config = dict(
    rope_theta=10000.0,
    attn_scale=0.125,
    init_std_down=0.00291,
    beta1=0.95,
)
MLP neurons of a small language model. Each row is named by its layer, matrix (up: input weights; down: output weights) and neuron, and shows model dimensions 256-351. Each number is 50 + 10 x the weight over its row's rms, rounded and kept within 0 to 99.
After each neuron's rows, "fires before" lists the tokens most often just after its 100 highest values on Wikipedia text that the model never trained on; "fires after" lists the tokens most often just before its 100 highest values on Wikipedia text that the model never trained on.

L12.up1117:54 54 20 53 56 36 67 50 55 54 42 51 61 50 46 79 45 51 64 46 51 48 61 30 45 50 28 40 53 47 30 61 54 35 48 51 49 34 42 50 38 46 58 64 52 48 49 65 52 63 49 59 60 57 49 63 51 52 54 48 69 59 52 57 56 43 64 51 44 56 79 36 55 46 43 36 52 35 49 63 45 43 48 50 48 43 60 33 50 64 48 31 56 42 46 69
L12.down1117:54 47 52 48 53 44 54 42 60 54 45 40 48 41 64 54 36 43 60 61 57 52 39 37 37 58 49 47 51 83 39 64 49 67 57 67 60 59 25 51 56 43 71 38 44 41 41 65 37 59 65 42 34 46 50 72 70 42 36 45 62 49 38 52 44 56 45 48 57 40 64 34 49 46 45 59 50 44 34 58 55 58 60 63 43 46 46 50 33 59 56 56 54 55 32 56
fires before: ";", "\n"
fires after: ";", ",", ".", ":", ".;"

L3.up1788:51 48 60 51 49 42 52 64 57 42 36 25 51 67 45 42 45 69 43 75 26 41 62 49 54 26 48 45 60 55 51 41 53 47 48 45 44 57 58 32 54 61 44 50 61 38 39 59 69 32 57 58 68 43 62 47 61 52 44 55 48 36 51 50 36 45 38 69 57 55 55 64 53 33 47 54 73 51 57 59 50 52 51 70 41 56 38 56 55 56 61 37 62 46 56 54
L3.down1788:39 37 49 51 38 79 23 47 30 52 73 57 55 37 54 52 72 60 66 50 60 39 44 42 73 42 51 54 41 45 41 48 44 67 51 69 57 58 46 59 43 34 47 36 50 46 43 54 43 54 51 67 44 50 51 48 46 37 41 48 57 50 48 59 47 52 49 50 58 50 52 51 47 62 46 53 73 38 30 56 38 55 76 37 50 60 39 47 42 51 55 58 53 50 34 44
fires before: ")", ").", "–", "),", ");", "):"
fires after: " (", "–"

L3.up15:49 50 65 40 51 44 52 31 45 51 43 42 48 61 42 54 55 48 55 66 50 47 37 60 59 56 44 65 63 48 32 44 46 40 36 53 39 40 63 67 44 62 63 67 45 46 51 36 64 48 52 60 57 51 30 58 48 52 53 64 40 41 56 50 55 59 42 48 44 42 35 41 58 46 48 48 59 56 49 60 48 48 49 66 64 69 58 66 43 48 41 41 49 72 48 49
L3.down15:41 54 42 46 40 54 60 56 45 51 36 48 72 33 46 50 55 64 71 39 78 47 59 47 78 45 54 48 54 54 54 50 30 49 27 34 56 52 60 34 43 54 50 62 45 58 45 45 55 60 44 54 49 52 55 43 47 56 46 49 50 56 58 57 66 58 58 44 45 62 51 43 49 49 56 55 56 47 36 49 46 39 40 53 48 57 59 52 47 60 54 60 41 51 52 44
fires before: "==", " ==", " life", " of"
fires after: "==", " and", "===", " the"

L12.up786:64 38 41 54 60 63 59 44 37 45 49 35 47 51 44 64 48 59 49 52 52 56 56 46 72 56 46 38 40 51 41 61 54 64 45 47 36 69 30 44 59 41 35 30 57 42 53 49 52 49 74 45 42 40 63 47 44 33 62 52 71 48 53 52 39 64 72 61 56 47 69 39 51 55 55 54 55 63 57 59 41 48 42 26 48 65 70 51 53 57 50 41 81 49 51 60
L12.down786:46 42 54 66 47 49 44 48 48 42 56 35 57 47 71 42 55 49 58 54 54 47 52 64 44 40 48 42 71 60 49 50 32 60 42 47 67 56 46 63 56 46 68 67 51 45 48 60 40 60 44 53 46 61 53 47 51 49 45 65 60 57 55 50 45 31 46 65 47 61 40 64 57 40 46 65 63 48 49 44 76 43 63 40 37 39 53 39 37 56 40 45 58 42 52 39
fires before: ";"
fires after: ";", ":", "–", ".;", ","

L3.up1752:35 60 47 50 56 45 54 58 25 43 40 55 48 52 72 63 56 63 52 63 50 51 47 44 43 62 34 52 38 67 42 40 28 45 50 52 45 47 49 40 57 63 36 48 47 33 32 45 68 58 52 41 42 51 48 41 51 60 59 61 68 37 34 61 45 56 52 52 61 46 61 36 34 54 34 55 50 47 49 58 69 33 46 44 33 44 46 66 52 56 43 43 35 37 41 46
L3.down1752:43 44 52 47 50 46 51 55 39 39 56 45 47 56 49 73 70 54 62 52 56 40 45 59 50 71 63 41 53 44 47 52 62 50 48 58 52 53 65 35 63 53 57 48 46 61 29 47 45 38 42 53 53 61 43 34 52 44 72 51 50 48 54 54 47 49 74 55 56 38 42 60 32 65 48 50 50 46 52 53 45 55 50 60 44 43 41 64 52 62 45 42 56 59 58 41
fires before: ",", " of", ".", " in", " later", " before"
fires after: " the", " this", " one", " a", " same", " two"

L3.up1909:68 44 47 60 39 50 44 38 53 57 60 50 65 55 47 57 47 68 63 63 58 36 37 58 40 57 54 53 48 65 47 61 54 45 43 62 40 50 50 58 49 43 43 50 42 60 67 54 40 34 32 43 36 47 51 58 40 54 47 35 41 48 52 44 35 40 32 46 46 54 43 68 32 46 58 62 39 53 48 54 52 65 47 54 44 41 66 46 52 59 59 48 70 43 66 67
L3.down1909:50 47 68 45 37 51 34 44 37 62 60 60 35 58 55 53 45 49 58 63 46 46 50 47 52 68 39 50 57 48 47 57 58 49 40 53 52 60 40 47 59 55 56 60 47 49 58 45 45 48 41 58 62 46 50 45 56 49 47 20 70 47 50 65 54 59 55 38 61 43 44 43 43 51 50 37 64 31 55 55 44 56 41 60 49 49 45 50 40 43 45 40 47 51 63 44
fires before: "==", " ==", " and", " of"
fires after: "==", " and", "Early", " the"

L3.up1929:60 66 50 54 66 55 48 50 60 45 62 43 48 46 67 38 36 50 72 55 49 39 65 38 62 56 51 48 68 64 52 58 39 71 52 34 38 45 52 51 52 49 50 58 46 44 48 43 41 56 52 44 58 39 71 36 34 48 49 38 54 28 44 58 62 39 63 54 47 55 45 58 68 59 62 50 56 43 45 51 57 50 63 43 47 69 57 49 47 51 49 47 45 30 36 45
L3.down1929:53 42 52 34 44 51 71 64 40 59 50 43 63 64 52 53 65 52 53 50 52 50 64 38 38 48 43 46 53 34 61 62 43 50 51 54 70 39 44 49 43 46 42 32 54 32 42 68 65 64 33 46 48 50 54 46 54 41 44 45 44 37 56 45 58 47 47 47 47 62 40 46 32 36 49 57 41 44 54 38 57 57 46 48 40 39 51 51 61 59 53 61 60 50 50 48
fires before: ",", ".", " and"
fires after: "In", " in", " In", ",", " June"

L12.up372:48 36 50 35 59 30 53 48 59 45 35 57 51 51 47 69 37 49 59 38 44 73 56 78 63 41 46 51 56 34 56 51 51 49 60 65 56 53 44 43 71 46 53 54 40 52 55 34 59 55 45 69 62 50 40 56 47 70 48 37 48 45 55 30 69 57 51 65 34 64 63 50 52 43 47 44 48 53 42 47 41 50 53 49 45 52 41 61 37 43 51 58 30 48 54 55
L12.down372:50 47 42 39 66 57 53 47 63 45 49 44 58 34 62 56 53 46 60 47 46 47 52 75 44 65 61 46 64 52 53 46 48 69 44 63 40 49 38 46 46 48 69 60 28 44 46 54 46 55 63 50 45 47 51 42 60 62 58 62 50 53 54 57 37 37 66 66 43 44 53 73 54 32 28 56 36 44 56 40 58 57 64 44 62 35 59 40 51 41 48 45 44 44 37 41
fires before: " |", ";", " Cup"
fires after: " |", ";", "–"

L3.up254:51 37 46 51 50 57 47 33 56 49 52 53 60 34 44 70 31 46 67 61 52 35 42 74 45 56 47 44 53 38 44 53 24 67 60 34 60 49 51 59 42 39 46 47 56 42 62 52 55 25 36 53 41 31 61 60 49 59 44 48 49 51 43 45 44 56 56 53 47 30 35 43 48 44 49 53 58 50 56 59 42 42 20 46 28 47 40 29 36 56 43 43 50 56 52 56
L3.down254:45 59 64 44 39 58 61 48 38 54 60 59 78 45 49 46 67 54 65 55 50 45 56 54 55 67 49 62 70 41 52 31 48 52 42 43 53 63 49 37 60 55 47 63 45 48 70 74 37 42 60 60 40 54 55 42 54 48 56 37 51 51 55 53 61 35 51 35 54 43 40 52 46 37 65 27 49 38 56 56 60 55 46 34 61 50 36 43 47 58 49 53 43 54 32 42
fires before: ":", " |"
fires after: "-", " Running", "|"

L12.up1251:66 68 38 49 43 56 54 51 33 42 45 50 40 57 61 45 27 56 47 46 49 50 50 60 61 63 55 48 52 43 51 42 45 46 45 52 51 53 57 44 38 39 47 60 46 58 49 58 57 31 35 40 58 56 39 44 54 36 35 59 36 55 51 43 49 39 42 52 49 50 68 52 56 52 61 70 29 55 48 41 39 64 44 60 46 57 62 56 55 57 78 40 62 72 79 50
L12.down1251:36 34 41 45 48 57 52 43 51 49 50 20 49 57 41 65 43 69 49 39 72 61 40 52 53 51 43 48 57 46 58 56 53 48 58 56 31 43 49 56 54 39 52 36 52 51 43 56 72 52 31 50 67 52 61 52 41 48 63 44 45 45 72 56 42 47 52 56 53 48 47 47 46 39 64 46 67 28 46 50 43 55 54 50 50 45 46 55 43 66 56 44 50 36 62 45
fires before: " |", ";", " 2021", "rin"
fires after: " |", ";", " H"

L3.up1602:61 50 32 60 56 68 50 56 61 41 50 55 54 41 55 56 45 49 61 58 50 47 43 32 39 58 71 48 52 71 32 47 60 40 56 43 55 41 50 27 31 33 40 56 54 52 37 43 61 49 70 53 42 47 51 50 43 42 44 67 43 45 66 80 44 61 47 53 50 40 49 33 40 55 50 45 65 48 20 43 38 71 62 40 51 63 49 70 60 51 52 48 45 67 33 31
L3.down1602:53 53 57 43 71 48 47 59 42 41 42 43 42 27 46 54 37 50 53 52 43 55 31 40 74 45 60 48 49 50 48 58 66 45 56 62 54 65 60 41 29 49 42 37 37 33 46 59 46 54 53 58 47 52 55 41 51 43 44 56 50 40 67 70 50 54 39 46 46 60 52 46 51 65 50 50 59 50 48 43 51 51 46 45 61 45 46 63 44 48 50 48 26 41 52 54
fires before: ",", ".", " to", " he"
fires after: " In", " in", "In", " since", " from", " to"

L3.up416:53 65 64 51 47 58 43 46 38 49 46 54 40 66 44 43 62 41 51 56 56 52 49 48 41 58 49 57 60 47 56 44 48 49 42 38 61 52 66 47 40 51 29 34 64 35 49 48 42 52 43 55 41 34 49 48 51 51 51 45 47 49 46 69 55 56 39 49 52 50 33 48 53 72 34 38 61 61 32 46 50 49 48 43 57 43 58 67 37 65 36 44 38 51 46 36
L3.down416:53 52 36 62 59 39 39 52 69 70 46 60 62 44 60 64 53 51 57 61 59 55 59 44 59 68 42 43 50 37 43 56 43 36 52 53 50 47 38 59 47 40 66 48 57 57 68 61 58 52 55 46 42 69 61 53 51 40 38 47 64 37 61 40 66 43 47 50 54 65 43 40 42 42 45 65 59 48 43 46 36 58 44 47 43 56 54 53 37 32 43 54 45 29 57 35
fires before: ".", ",", " in", " and"
fires after: " the", " Soviet", " United", " each", " his", " of"